Weights of a small transformer language model.
Size: width 160, 5 heads of 32 (1 for keys and values), MLP 448 SwiGLU, vocabulary 1094, 7.38M parameters.
Training: a variant of Adam for these matrices, 268M tokens, 8170 steps.
MLP neurons of a small language model. Each row is named by its layer, matrix (gate and up: input weights) and neuron, and shows model dimensions 0-159. Each number is 500 + 25 x the weight over its row's rms, rounded and kept within 0 to 999. Numbers have three digits each. A neuron's up and down rows have the sign that makes its largest values positive.
After each neuron's rows, "fires after" lists the tokens most often just before its 100 highest values on Wikipedia text that the model never trained on. A number after a token or word is its count.

L19.gate44:487445490482536490480484497478483512489482451452465459507468489509450447526477513460498496513493478502503487489486466489519487494517510503517480503507523480526520507523487464516495531507499474486442539506481454468437520489523474476483469483492476493543482495518503487529486511493482564485512497540488494507486521519492487544502557504508475451426502505483461511497548509523522472492497522490519476488489455483508472527519495509457537462491503490489487510515487483540506515552510508
L19.up44:500531486470496512468558538505494562494486464467515462487489512476475507476476528482487462504501503494466495510520484531538530484510494517484494514505511521480473498526471496486523494520451523506497512449503479467521470452507505479476507471489482529513453499489477527517510526530521503461474501503473453444518537508483487506497496564505496497434513473473454541521488525513521473460471524475503517526525454492531485487472438525522513497507470513493453507500525506490485510513480521
fires after: "201" 15, "-" 12, "199" 11, "202" 9, "200" 9

L9.gate171:519498517504521533506493478530547484478483478523533515522485490488487522530472499498489530511490487516477487448482457484481528493502470478482563518454492544489509512479521540469470532508445511536501523517469501510512488529461520474448491479489484517516548505555473481477487511546489542516487542476474510477518516503476489490478537497469525437516489484494496476474473530518455478516503484502523493463502508516511521519503447520494499443519540539532482540495509492502488488539496501
L9.up171:453485520512439477508470495479504484497475521523534515498461481459554455474505534529482485469515582500516536526487480531502514538517491537540543501523505503459524487467536481486485474517534494483478512455506503485483535491525517509472480471521472535487525579482476484516487492487547498455502479523493502467505477515512534471501512494522494497477483507494483510515541486487514548492497518492476511553504463508539505516486508499487514488486532541471501487522499479517506495485522519
fires after: " g" 19, " G" 14, " D" 12, " M" 8, " C" 8

L19.gate100:498526511474462462505483512524521485517535493462512464547511477514492516498498471497481501532511461500501527513454510458506499499497472472518497477458501550506484482518528542504446490564515517507484514523478486461493514493473492482533518481470502485483477506523496503500560447525509490447510484462498551512463477480478502497531497479474475455496491530487499525492510518508506476459506520447470479460496429509492476480545504508454519489489469494509480547475489494511482500542488492
L19.up100:486557504485473478504510518517534503498519481501494438528520499503511472482467488542489482497491466524474498512529504497499487505509487483495486483517494564512456519540541477483495489492496479472508462487506523515530505436489518514514524502503483487448502522455525510475498502512480456512487517477537495517489524475485501484503529517466527476499511505500521493542478443494500518456524459473518481483501476479473457482525466516455522509551460461523478543465456528478450540524484518
fires after: "." 18, " " 13, " (" 13, "5" 7, "9" 7, "0" 6

L2.gate253:482479487466494553454477449492471521537548529470495481479534509534500526490505497536531529507520525513485527481468480502529466498537521509466487486467535526504506512520530498498496501498477483475516465524503514535495458486500476488500492500470530483538480527524500468510535509462508474489527510493486476508503538495520464524530546471485466499464452576472490498475496481485517510506452496477486490468483512489532557534506522473488469509506516535510493487506512490466532492512444462
L2.up253:509479494528475532518502473466490488524524542472504452493544511494501526470490520503517534504515522527480519457489470495485472501504508549483474525472532518498495507561513507513510489464478450475498486548520556533509470482530476477525539461483543467517475504489508494513537525500499483480536514538463466523498552507529482512516539477453504488478459526465472532488523493497510501489473509510500528504539516471519528518468499461479478484487534531477530489524531488480512482514481460
fires after: " " 54, "–" 5, "0" 4, "7" 4, "5" 4

L11.gate317:490532511513483531517510497470480513469509452514543478476499511510511486521490498506438523449459521471460471524492497552514498457498523494514480496500454489516497511500465473531532441472506449511486496470519484506514492509519517529496488501535518527502513478457502507503447524491530497463518471511519486471557485546542452494477519523462482493449508486525531495498520509477552476515501509519487500519517465502515481441497506469514512494522494453487506498510466531468500481496532530
L11.up317:519528514527455464514443494517511514534479539492447513471485469512480499464483508523506467517501482540488498495482509466476532538461492511484477532494547495502536461459548511529457497541545505510524521521489499499482496497493473502498495523486470464558526539486485527545495489525493488542534502517491527509467516487473501520505490496512498484503453509480465445508484561536474488495508508509465496500524536528494528515492498496457501486476481514523506524500514482532509548501453468
fires after: " s" 15, "201" 11, "200" 10, "202" 9, " b" 7, "199" 6

L20.gate36:480516509464539489460549483511509534463483467533499439518506515482497527508526503499489471505491523516490500515523439496468552504525474504464538535495520503517505491515462454498527515481513550527517521524492526492467485499488489515504490489504466510452505474482472494530490514495525500478538467515526508513495490501511511505504534537483546481500501509469463499493471483466506503506487481467469469471445532547481481519520491519518425479510466515513523502505509485534543512536528554
L20.up36:555490519525487480507496475512501523490514481524515442448474519472532453540495509525470506502500523536477513522519516511515485524471476511505526542544535474480518529511533501496514489477487546531488493500495477464511547469492490511443484496488488525505479474484537488517505475515489502509527498513484512466459506489478482521487493465516501475538514537487554531512451494484540464476473503499449484515492546473488481508483522493477495532492508449504494493545517525477575520529498509
fires after: "e" 16, " n" 14, " N" 11, " Ar" 11, "N" 8

L4.gate408:475493527495486524450499529527483511514521520525487462493483512470458531500488475474496535525502482521472501457501492501517543515481470503479500532475518480523494529553508501493490561515545498486473545491497453479527514516496489464485507491460508530446508533507507464513489472493489531528542467511474486490511503436491526496550485523498467509510502499496521497483494536510493527484536506483515448512469502512503547498516491503501543519498535515496433482501508478482446491534463449
L4.up408:519542505482459501498428487506497505513517505478525574491514483489489490522531506491515508453449513518474455482470495480466501499479524518498465532512497462525504497513502453499538493488466513504507499551501454475485504475486496490474545527506530533512511494541488515501478508494481511481517476506464501473511539487518530484585482510482461531470537499512510527508488484508477522472474488468487554529498463492475505473454496452521510527447480483475510491508509494480529497491476498
fires after: " |" 29, "-" 17, "T" 12, "S" 11, "|" 6

L10.gate83:524522502498537499471505504506524507479494509489524509507523523483484504515538506501516507481515460470476460455446486501526524493517543470488541494485433521439493492529522529519512515506511563549511529485499472483501533483487511505509508501488526523445483445500506463459541493455463520497542499440506481479458529452519502528511510544513463450479484525517492505499513528485532524507484528485541510533513518495517490490481510517489453497493508531523492515509536492478515513510497508
L10.up83:479451484529510517500461494517471469499506538517492522473522507493507538506519471462512411505467514492462490482485453485517479507530537491515518548486482470502506495513463474476502509463504467473456485530518457523472483512521541494487479525542493500490504507511479494462542514449505440507481497511491481460446507466533490517446504503516539491469494528528494487495495482499465448528487486469508505501489487524507487520488505504525507511508480545506511496483490528474515547501512450
fires after: "r" 13, " H" 11, " h" 10, " N" 7, " S" 6, "c" 6

L11.gate160:525471531488476519477527476501512480481526496549485519498513494500534480507532469504470499487514504523508487505528474505487534522506490485510552477488489529518515491477490556473469478489454494518491505445469533497472493486472547486469473473476511545485502500517466488486518529549497562506502513495525446458495475492540519454512528519495506473467488460470518526500508458513513508451478500482475501510490477520493523539466488522489488438507552574504511542503492507491487495499507508
L11.up160:490505551478487481509497504469511496496466511509485467538461472520532472534482533477485491507503527536491505478480463457500491526525456506561528513506523509446498547468545502502485493519489488493490493497459517464493545481522515481487479498479466531524533495518491515515474509492508506476495541499506524512495465520474495526486526485528469470524504492476482501489522565473535486499479486544502457537493467530544483545503452478519499472547527535477503470485454520488492470529482501
fires after: " g" 21, " G" 12, " M" 6, " m" 6, "m" 6, "res" 4

L2.gate403:541512465494541511454440495510509470506512501455470505494550509523490526484499541502524497474490535488506524499460495486499479492470477550507518524480490469491516541509464489524458483494524461483541535531472495496519547459557518535525498538503523490524443490529517518509511470466494485478512512480527506525480492515497473553468503503508508469478456521486527502497492509501468478492493510481511497509515503489461522509467526490544571484521522479447501466528477493474506495519490512
L2.up403:458484469498487516518523490496489376503529536443499500518503479474508527487487519497514514486477538515500565476547486614536529488529480518514482520505486503497471504505538499497496451523472465500465484480514493527492480506518499489529523527501517466495471493462507490442489497533474468529499503540520492519482498472507504489514503457503499521465483502474487512495475489477493511491500491515494523517505518513511509491507508492512475505491521505484515507469514502494505536552489505
fires after: " " 36, "201" 10, "202" 6, "9" 6, "7" 5

L12.gate405:497513562499533499473467465490551471467475462500506527511479486487476482501507504507476513492460546498502518471445497474518524486515503491479515502475470530524524519513511511491516480505494468454505519518519496468483525499464525493444470500527485525545512492512478483478468539531519524489460524479473482462542529521496462492469542514522521485485476501479503474475509504493480460493484512501490467563523476511492538547486514526525500489528524565492501483516484439504460482498474484
L12.up405:470494547512462491478433511488535499474481514488477483499451502507493494540550499535483545506467532535508479476504483474488526495499445479516561479459542518532497492529480549499510496494487488505493528532488521525494507466505537491449491471469522534495493503504481515514476530499507525486495525513508531459519516483511490474485507495498510472502511486500487535530524487515520509479513485503507547542542502485504547521504471521496487464501570545481494501483531440458504515515473492
fires after: " g" 19, " d" 17, " G" 13, "uc" 11, "res" 7

L9.gate415:503485489519460515497494433465494485526494509474528484468502508503494474516486507533509472495478516555504511471493475534544490493493535539477482534482543501454515521510495477485535503558518515440471501518488475478492511508443495495519513532523510516497498511495542477492511506478483460541485474467558473530480460534501529487534506457511493508532479526493518477489519472519463517530517507475481511536444488480537520483501488479516503483512498529555449496511504495464505520511490545
L9.up415:478511485526462523493517507470527506526518483484513498470490516483499524539511521499518501483463489522507506476498512535507488463503499514484522484460545497471494543509469461445531520492489546465506549553456496492496525529501497481502529500506501492540511511499523505497516453466489450536483465453531453538483461498482520481492503451483433457504502480506510462463494495540493511490487488511528496543477477508511504490467505440519470475495523527515494456526518504460488479525516499
fires after: " |" 34, "." 14, ":" 6, "|" 5, "\n" 4

L14.gate53:506489506478499476517465504490483512501467486533498460470476532489476516512481481547491507473491496506499458535469481502523499554482463511497503515459507525512511538515464513544495534512475513475489490529463483415500485503467534476532487470505508504508484525516476488505560523511491540498538528477543498506475500487477519529497490455510461482444514519519508494505490494488470487516509508486442481510458537469528513495505505532521511467488511513504470500493531467424476473517488460
L14.up53:506488520499512470503511529483495487463516459529485545520474520453504528455485473540488489459529501465494467524514488498519522528540505483507489507498493541538512502541459542484530493455463545497476533471493487484519512453495519539432510498517551487505509548493531510486508519510483513482499496522485500540434507492525517488507476525569531500494553489502481531500504511470507505547495476498452492476497479508502467501523478478471515463475517501515498496498515508471497464489510526
fires after: " |" 19, "|" 13, "-" 13, "\n" 10, "\n\n" 6, " V" 5

L10.gate116:501482491504457451484482441504494524487494497515488478515487481487518503502505449529516486486486506476500529529473479504482484528498463461501486501503523486512527511504492522498498492506471501489499553504471509487476507473522523464466421481485492489489484515520513499461495528519528503479487536514488508461486500557548507512480545466520491500499493519467517483483542460492478463535480531536446429469502470484531465512500493487478516453567504560515510501494519496499465482519493515
L10.up116:494491513450479526501485485466516498500517493487527505505461531493500486505504466473529474534491496517448509469481492484531521499544491465485545509483472516517535502454485514474524517515471509456515505490501525473531527476465552466497519492501562523505475540521463530447498546535512544434529493514463497475489501467481495495510511489508500481517523507495487504520538480500514469455465495471460504532536475501531504520517529501494539513503484490511472519504468485452506514449537497
fires after: "res" 14, " g" 13, " de" 10, "ain" 8, "ap" 6, "ed" 6

L3.gate98:466500502457508492498496528461503517487505481504497500490477495469496557521508505462503514522470453510452470473459481523520490515482472514487481536500503472529481499498526539497495523500461464499533532518512536502516491506513480473538514497530532478492511539497472456499544509509491523521572562477466452509480508446490526512477499513474467482498505497491512483486467572504483504462488497462532545476481488502486539455491474540478516476478536511495483505494548499490526491512510504
L3.up98:504524506478464519521528514489483519502489507511489517536506506479535510500466484484494473527470485495482463465477518524483500526454456509526506478496467487546462483513546489518509524452464472542513517505532510474494459465515519481514510467516514500470492519498463486515521486551535490501505524494477461506483493531465467525518462489492490534526484544558476483556524512512493510457488497509505515423506510448475555505510491464480510489492518504459496526457521473481521508490519524
fires after: " T" 32, "S" 17, "ele" 11, "T" 10, "em" 5

L14.gate335:500454533492570502449530543500514498464526490525498468516473504530496517506542540488507526474568524477508496499509496509505487515534520507487505543493536507488517488508441502483502529514517491466498519510472501483498543480478505450521510504494442489523539545469468497467545552519504467487507473460524466489497507512463542479460475517546479503470508528502513456490502494549477514535534487507498511483498530504508494526530486488536513500515523511476493492498491496535514514479469523
L14.up335:521491549508458512516520459480497499512497510512521536521484462471517524423496496500507491513522493505487494525532534473482484514588465506485507556479522507544496494491517519497495519489524499500487498480531469505537500484492472502522592509514466504522493514460521518458503507497518456496493475492523495492453522483521503477526510524497499517454493501492505525539491494505534504533523531485498498487518494518514552478525481510498455514476548488522491509446481524448483512513468483
fires after: "5" 18, "4" 16, "3" 15, "6" 14, "8" 7, "9" 7

L5.gate341:497520509471480507508464514536481486521448503516462457491496505477481550518518479501503482552533458509513498462470469516495527519463491509503477499502498482514478490533536506531515544448505525476550524509491483484520482536501475497454500528494543489488491547463493516465495519552489498516523516500449486514515501493490527546487470488477466515504520522513498488457505549470438523476504498492529507487435530458520526524513503481510546476517494525493454515488520478518510487492490482
L5.up341:471571474501477495503440475457496505512506547499498502499517524509486493494544564510517503525495484514493488500463478475551539507488519513460531540474498505509489493519503488471533466486485508503485483542489528524536533505522516496490542488514532458493466511521499490484523521526468511529524545524532479490480492522474526569524526516494490446505515508483510529511509548463514510459501516508502476496507471498466471468493512477493487487542449471510479491516557471510474515491503508
fires after: " |" 34, "." 13, "|" 5, ":" 4

L6.gate186:488503453438484541501484514467480508500475511492485464485508510520462508490500532521510529506496491552512505492477506530528560529473512505462517516465558486491476519536513496523513521487489531493481519537508460482525506517457508486526464525503511494521520544509505475477512469501508473519533478476546490530484526459467531507510446511491470488524462563505514452483517497536481514484482484456511497531421502490543532518495519513492501523498502519498497485498535498478519468498482516
L6.up186:548491476483460513511502525448515488519511475491448529491537498470514490505547535493553488497448510557564536496481476518514537485475499526489534483481494500475510491469500475478506523536502537494485563510480467490502515536478469475513522522487545496485494529501479500466498486508508515547507478516563513511487515499468487526515459483493528502484479506487448510522511537557495502490472468490524466540505448482495528492495507482482509474496514466495482485511537490499494492496535496
fires after: " |" 32, "." 17, "|" 7, "\n" 6, "\"" 4

L14.gate334:494452484512477445486496500497479510508520517513501527484475500522511476511519486513504508523479533510468480517471480519547475535486501441473493514513513543514500482526503493500486479480493515448483479505505485427479521517464481502511457464501505482462466551501507513501475502499483499498523496464550488523503514517475513515475497532545478522490495507492480442501488475527449502549516471483483461518417500525520514526488503493515472514488493500504434524457527473479491474531476474
L14.up334:503475473530490450482520515499442506513511516482545528501532513538515511509535499465487512483459491478469483531459459503521505576505472521524526507512522484519493490531474487483475462477509532462479482507488479470461492514520519471514516517526512452514514530507503508545519502475493511478529539487515479534484501535496505449484485475514511482518512463499449460543518451508511523531514499506466468510465499506506461525473519472567469519471503492488504508517522465497494465511474495
fires after: " |" 25, "|" 9, "-" 8, "." 8, "," 8

L21.gate218:469510524436510497467513506516492496513466520481503468508512525509490491540465511537508492513488509455482479525521509514496461502489483528510494452493492572542484537520454496469523553465497479507470487522523537498459517453489510488533499520495496488474513524469507474500491546528516521543519479497553498503488484483496516532483498513539478456442513491514530516469514511541480501489534516476504460480447475533523513516525544490514501540520492521483493528499521485477528459515487506
L21.up218:481481534464488510482531464502511497467447531499507517498509486517512488470481522488489495492437520528513563481471487514542455545465497503523493490503540480492512524523457503526458486500472492510462508525453525505492463470496512528514489516536508502463526516516517504478476489515521488490510565514513479487480503532485486495437523494461527498509501473481510513547458482538504494516485507448479487572509477515529510477496508450498480490479533511533475518513499473477532522521510520
fires after: " N" 38, " n" 19, " S" 7, " Y" 4, " \"" 4

L20.gate254:490513563492482501459504483537508527483479453522531451502526507511494504530474512528535526512484546541536517500482510504493471511504482471483447501483556530476508492550465501479471484496457554533519512523489482503496512519486475488481511476510489461505481512476472461530509452476503491477510497528500532503500535519494523484496499482514515496489520468507505509482502483523489481501462537478432461495493498498509515459539513502501460484500506519537505551517568484525532494552518482
L20.up254:536428502535519465520548506523530481467491517464477545505510503516531468491522502543506499490458500507502535484504478554507486486506513501524524492525573536497491534542487442502505474461562514516505517491510522495519457471491503484480523508498524490488483507493491473508489513519501526493565554515493485519495566503493481483514473510519519504527464473484528481474441472528523490536501494514481506533509511483506495496522524519491524511506476506491494551515475507506531480526502531
fires after: " N" 28, "N" 9, " inter" 8, " n" 7, " T" 6

L17.gate192:508443517490539520486522503465504525507486526496484520469506491543475466524511479497466449521517529499533462506463496484516475504517506468495518533494502468533533490507465538512468506523469519515477497491474496449448479535481518477502514511511504534508491526534487497525529517463528524476500518512547520527487499500518520506508485500501491495444505567489487477467466517521483471514485482526512488459418528497558528513502521530497516457500503493526462514534488534503508476502469475
L17.up192:451501493497524525538502526492545499492529495509521506499498445494469477494540554506474544492507571488482524467508488509531536495503506500490457498532508513460505488554469482529475496522519491472477526469518499504489535470486521487498483458528538524555435466501450452512495512513528511500506489507517522532497525494537459481511498487460468521514496503481504528518527522472512495499506521480531557499511526452523498533484521497462496518520518525492499467511489481471514489501464475
fires after: " " 44, " |" 6, "199" 6, "4" 5, "7" 4, "\n" 4

L5.gate165:542485516488499503499451515516503508484500525479528521489492512510470498480531491566512471510512485447480502470449478472528469503521454477516503511492539480498542475518497517527492488503501523489521473474538484487471486500470498499473478492526480491494541473519501490499522505527513505507524500464533445473476531484461472512520541486488485518459483540481529491486512475524528467503462515457482491502494470536482492551489468491529483465545537535498501572451513519480473533524483486
L5.up165:540506480524528454499473495492501493488496519500522483501473501470443509454497495500520468478525468492493508487494515494530503492577538498531501529497506496495528494502493480567479455532530518514490498464525455478485494512554506509471500508504508538492541491508491528546509520498524499501535520517508471505465532470504507525495518467541458545462490459479529501524477492518475480473524524490532489553520489521484489528453464462485486508555515542458506517495523516488469522514506497
fires after: " H" 13, " h" 12, " s" 8, " N" 7, " S" 6, " a" 6

L18.gate29:499467515475461472480458467477485507521496464526489494489496505552485530478482484498467474524481524464489494506454506494534491477498506509479438543478516517470513540543472495509513490514490456510529485531489503472494495477481471484500472505549522498521489467539514526498487504525521498514458491512550458515490473542477506507503472463496534477468523542479517500512466511495474483532523516481478447491506507536495499465467485499516504456545518582519461478531485503472522515499497512
L18.up29:515468497484526439542493496475467503498489486506472493493458488471542543513497488494527537511506492461510486502521497501495507532537493483531513486474475511525511538518483522566486502481514493468526545485484480494505473504465499458533471536467542481505504497519461489518486441550538506506491493505496462509463513504516559476516478481459516444523547499521511486508504505508533520468531451499525503501503477474517486495509469524509446480473502538505473482531498512461525525485515529
fires after: "\n" 47, "\n\n" 30, " |\n\n" 6

L6.gate341:542496509493501510471457447500551452481494542501512486468504523496496490513500516477506465497509464483493487456486466471495484499476523475513521509504476513511513478509513472482513537513506522488505533498558455489471511514490534520516485479532514505479504497536524465455504482497500475536530490499505461506465523475486487555492497517517543528467481539499528504468509516477511485507514532462499538539501498530495459519466528501433504505513501553455486547470504517513502557499508446
L6.up341:525502452494513531467507492505501494455530554541494508492487514474474505498543482488492441478554469490471459480469535474539500532536508477507500492557473518498471493501501526495483489490525463519500520503522461471480519527522536482466452491523517475462504513481482484475516526495472463540512537510558488464480521482517508509533516504533473517475489529505476497486517493542513476536480477469503513516542501504458503519512507493508497495494471531522445522467513468478511506519521458
fires after: " H" 14, "use" 12, " h" 12, "r" 8, " N" 7, " s" 7

L18.gate317:557481475518487507481479473513468510516464519494494481505526470542508511500516522504492445504506486499466528487442507493500492453514493536504503474514517518496499493550493476556494476525437501499507507490469522504470534500500505522479463555514444495471504549537467536464524517504519474478505501471500475497537520522452529486541472516465490504489496531506487539467485492514526516513471493528510442483476471478522521471563508494512515478512518513487479504523503507493465511549488516
L18.up317:498504515516462485509483462532471487536474505503476490485479498464459493513494512476481510489581485495458497531475501478501509469497504499532534508499517518500498483538507518524482492505489502475539496474507443513472482488515520551502498520491522509444518538515515500492489466495557502451511526542505456506525485486499514458489485493492504490480504537535497490520529476512492522505504474505476515525511492482516525441521484473461472519450560573538468523508495535466487501540489523
fires after: " the" 31, "\n" 31, " The" 6, " was" 5, " –" 5, "iss" 4

L17.gate49:495487493501487513544505497537468544488458484504491477481549500462518507474505519526440515515483556475435495484470497488476495476507493470483447512489530490489535489530477522492495540534466457504481506522478477469477461509503485485466507450523501522512525492503520527475500485475531539527505469505495474492507497491501482507487513493562475443461488501550459487497475495519525523482497483487494479498501447493518481494557533488497510483490467488478504532469477490453485515506459525
L17.up49:500524487510534488494450477497514504497462501490471548492495526543543507500464534514505454538489498490472502520472520526473513474442514517494465498500523514525491464541494491507489502529493512473495545492478476488487502445525525508475515503561488482497482460509482543514462517447497464498532512498487518464512514507510496514483493516503490477503449470432516452518481556499456499483497502504484530497477490451471495511446462451509483492505532485474507500512527496467498510496485534
fires after: "199" 15, "202" 12, "197" 8, ":" 8, "201" 7, "200" 6

L17.gate429:497480516460501485464473498477451518480495482446498518482515504500505508479519476502491511511500481488498483517475452505497458528458472464474465518470501482513516490519498481498518499540464499523475498519455492473473464533440480540491504502488465504508493519545515502505499470452519568520519461496520506508542490489529518523476497505469516445459502540489472487501496481465497466501476534487467491494475459460512496521506523500529549470509489479557513551481452500485477497502467498
L17.up429:463511477512510496499471498451474532466442480472485497454544534516506515447502485556519496487525503498460459525496483532513470522494499493483435522494496471521490510507467459521511500544478516520482502472495503483495476518467477520471488513498528513522503540548488509491497502439532511531512515538500499482517489511501529540478503492472514449474502531502446502508474476468464444522531509497486453507479467490485487519506479484549527481514474486526515528527479484478496487489521478
fires after: " |" 20, "199" 14, "200" 10, "198" 9, "197" 8, "201" 6

L19.gate22:527469516446491474510505499483477512495532500502521482506468506478505507546481447497448489522480527529525514483474509516538520514459506515478509538494514484490487528550421526495483496491555495489470550511465473501439515509511463463525509480513497527502514461527516476490506455521479522508515516487513507515520509488471518510489506467509507465456515480477491545496506521488507496475523499452473487472477465483524543507496481535461477527478474541491482531510480523475543518518486541
L19.up22:549472475458479480485513518482486506491529510466486467487455515478499496502477436492449502515522518523506476468474520524542491496463502527441505565472499512513479536509472497516467488520548477507484547503476508518476546491527458466541509535496507511518530494554523478469493470535477517515494534498508480528513545512490523497499475476498480502473520488490498533514503512517517505477534505474486450471472457516505527512496466548491495513470474509494514491525495513462544515512501529
fires after: " |\n" 17, "\n\n" 14, "\n" 13, "|\n" 10, "-" 6, ")\n" 4

L11.gate95:501494521463483493501489553469496516486536525497490505512496510532509524466489472485488504541476460519529477515509508477558550528500493526496486569493497550526486549494479484485496532437491510496467508489526501508492481480483473515531516526491543479499524537523518470533522505498468506486527545448469463479498487453484492471532531509508499522528484487502540541519491481535479517526520451540512519477445490489544534503527507484535495510489531516504485491516510481488492517509487458
L11.up95:479472509494538486455498516430522485511456520508491494444518476483478486557455511531492494472505508481475496484491482497466522510501514504520477473506502496495501539540502458481527528482506486467560547530472492492535506438510514508503491500472508529478499501494516469558506487480510561480503507509529488525469486443470534520546442506481491484485506521518489498469481543486531507513520482495517488497445481501461523495537461481543504502479499486491498477482512474501488488485484488
fires after: " D" 13, " M" 12, "|" 10, "S" 9, "re" 5, "old" 5

L3.gate405:504510516478506511488431487506511462488535518490537512504506505539495495516550486487504469461517500453490483476519425507498494496537505499484518479475485508523501488475526484533507519471499491495500502485513503503448496529521537538512474499549533471427522542514484471504504467489506479500485505499503487497500540486525483502535504524495518486463459512478517469486538495501513513487474492485453523521520542510517495534523511481502498489474455560546508520477495506464480515509511410
L3.up405:506484456496492470479474477542516497459471483479488510477489509525523503482507508486523492477471468485442455491479494472543503519495537462512515493548479449484496486522522529521501502474521509551524527539531491475505492491525503493512493498533536479483482484489529458484527524499511458516517521476445461477479513459518542504476531468521514486507531538526462515472480513500507501514500541441523485522488533511477495516474483530453463488459472501501518539480542498515547509525516502
fires after: " H" 14, "use" 11, " s" 8, " N" 7, " S" 6, "oc" 6

L2.gate252:440477489505498528476482470510482535524544525476499470483528527517478537483489492505521554496511518507490538476470485493522438479519494522475468498479546489503517494541492520525491494475473466433517484543496526523494477483520492473496515507493522467525470513505504489507528502489523479495532532523470468507502540473520499531523512459465478505484460572469480535482499450508509503464475492498465505496491528497529559506510499474463467493516521513508518471528504489476507472507472458
L2.up252:458480474498508538486462467496474495531520535479508475484554523516510519472492522511493564488504508521479517476478479516505456493560507495462481530482539538485511484552514506520505466500473478484507450536493522536527466535524481486493518515477546493512458509511489461523517479512503486511514508515470478504497549504532459523515528483468486503465467554471499520482495488449522519494472515488461550477488486474486540535487521479492489467491525499508522471533517488480496491500478466
fires after: " " 41, "7" 7, "201" 6, "5" 5, "6" 4

L8.gate65:506516487466544507476442481507492504489471493474511497514511523552490499527477489524487517520472487514498491482517462508520526488487511494488485514517503523497503527501530502504476506503514491474450542501483471502520531539472520534522484470572523478471504507455457455508457464505513469520533504491517509476474448461513480481488513459431508495450493518512516487493491451522489463517502507499497563463500526546499505540487487527500495464509509490470495503514492530480547489486460454
L8.up65:519545530509489501513497493517481497504463478465496460537449528504525523536485480460480494550465495506527482503533503485485480515490483488525483482529495487504565497490508461543471498496499486530481518479511507548548500494497542481488440494494521541524498518488507515508501498518483480503518493504531496479514490499517513548537510498481490538508465487506503505528531490528517491484472437529509520478473480556472517551493472513423492509506542478466454532495500497479545502493468477
fires after: "if" 16, " d" 13, "l" 8, " L" 6, " stud" 5, " C" 5

L15.gate388:489470469530545505482536498523450512487532473519486523476504509537468495534493528515507549506536522455545526532489435480554477507474478511496458541472520499491522466474486459533518486492502490519449513496480503445511497481470523487519505471449510511514497550504491480494533448512505490519499461494516463515501512495509513559454481501504517522485472493528504483521488492473515507473488484494486460514494481476508538492494474521504498496490520512501555526498464505480519523514481452
L15.up388:538492501509483516502528510493528473490469547551535534533512504479535481484500486513517471547523512493483483500542517479496518528531490519506468484486505499557522538505489524421507503487528479498494467476504525508486526515478489538511541448521499499484500509495533489535519531515501531479453515502500512516486445529490506453514447490499457467493467531523472491526494474488518472492504540488533461495451542512491523531537527507504523479473497517545493540483509484493491495463493480
fires after: "." 20, "3" 14, "2" 11, "5" 8, "4" 7

L8.gate223:495499519452491515497478497493474516496496509485491526506478505520472536507512526485464467541463473515500473514512490490538511467505501510455457482486549492570460480470465465467518479497515534510533492492508469497467523511486470508489499474472528514505486481438526509501496502510517483549529559506543505501492506462450511463435493492534484473504509516489510469514522472505507477524528463521441515498436476530523507537505523507459531481478487486492505492479517528482495504487515483
L8.up223:535524543486512515513504504525504481464491545504523522543520503516522534495480487473510509480507512513512464510512482488470535495499503511502494456540492423510467490466548488517492521512444483514511456503526497503536490504508503477496488513516510501464498453477486475488509478530473495531520520466538484475476517434504466462508486515509515494529486451506524490506508479469497471495493454547485548474506498545511476524538498526469541470474537476467501505516528518478472530548539497
fires after: "b" 14, "if" 13, " b" 10, " C" 9, "d" 6

L5.gate16:525526498477503461494492532517475526492522507505536482466509508527506492490541533499524513480489525485476501489533482487533521462460483479495520527512486469509446511536456495463474500450503536519487460504489480457517476508517479547491485518518495497512475531491540517520506506524528489514509506477515440537506491542499513487495510504493486510452503470495521478543453471458485524524499501469421485523447494527546497502490492508490505509520486523494461497499535490436511444502473484
L5.up16:501517480513530483482566516534511459451509476513518506510528469537501505500542494502520527474482531469458474464538511508480498505514427493529456505513484472474472514508489460450480481455496522516474500469453492492486472478461509514508491473461517512523508484497520495513490467475489506495519510501522488506507480490460509479544476504490478528512529467505527529547507480458471507498479454512498543477501473478517455525475508479484557486539491522490495544504531513474497475521530480
fires after: "-" 23, " |" 22, "|" 8, " the" 4

L5.gate399:483496469535471536477510502459536503470500518531528515518507500499519478512493499485476459463518475471499522528502525513482492478504540514489510475472481512508474557462508494481546459454497490507513477472497520516519539475505516536440522470484503508524491511527468505482475495495489520494448515528478522472576494513504455514486491521527506504496490484518523479494511505465526512493498551492497510583513500461504479487479478533517501487527502512521473472486543528528447509502564514
L5.up399:507489481499478557471487488466517492491506506532519486507458499505506496542531495498479486478511495455528514523489525531506500470473529505499552509472495506525500513482516472487579449472504503509509468487516533496483513508494513561464503458509511506507504512543475469452504504500494497515467466480498546513595494497497478502492513523525480529488486516507550472471507475475522529505502511502490483552462503485503505498488481532483486515532473488526452471463545536496464490506540512
fires after: "tern" 25, " n" 22, " the" 10, "rist" 5, "uc" 4, " J" 4

L19.gate143:493537493471475472506476507512503543494458481496478512570505531502530540465476460531477497492477492488475516520495495495509487492505472500467480444489504536513495447515495520479464506533542497473481502525520470499494483467489439483492515500545501477487506533520492469497478459511503504503566477472534516500476443498480507499542532464507521465479480519516486532505533464524503491466505504439476534472522485483506473485495480508475537520540482508512470521484524469508534510539499509
L19.up143:503506515473484505474425519468478487509488481515511511515528490485540490478521472505504520518559487507509478465537527511507496506546515480550525435504495523482516485524532486490469534471518488493541457536485503518463508473536517453486510504476500493477464513501516454492504475564479498481516518467495495500484527532490501528501472479528501531540501522541478556516512470495505468440536486520495490496505517475505487461524502549465509498540488517487477515513486499457466508477511515
fires after: "." 56, "9" 9, "5" 6, "0" 4, "6" 4, "7" 4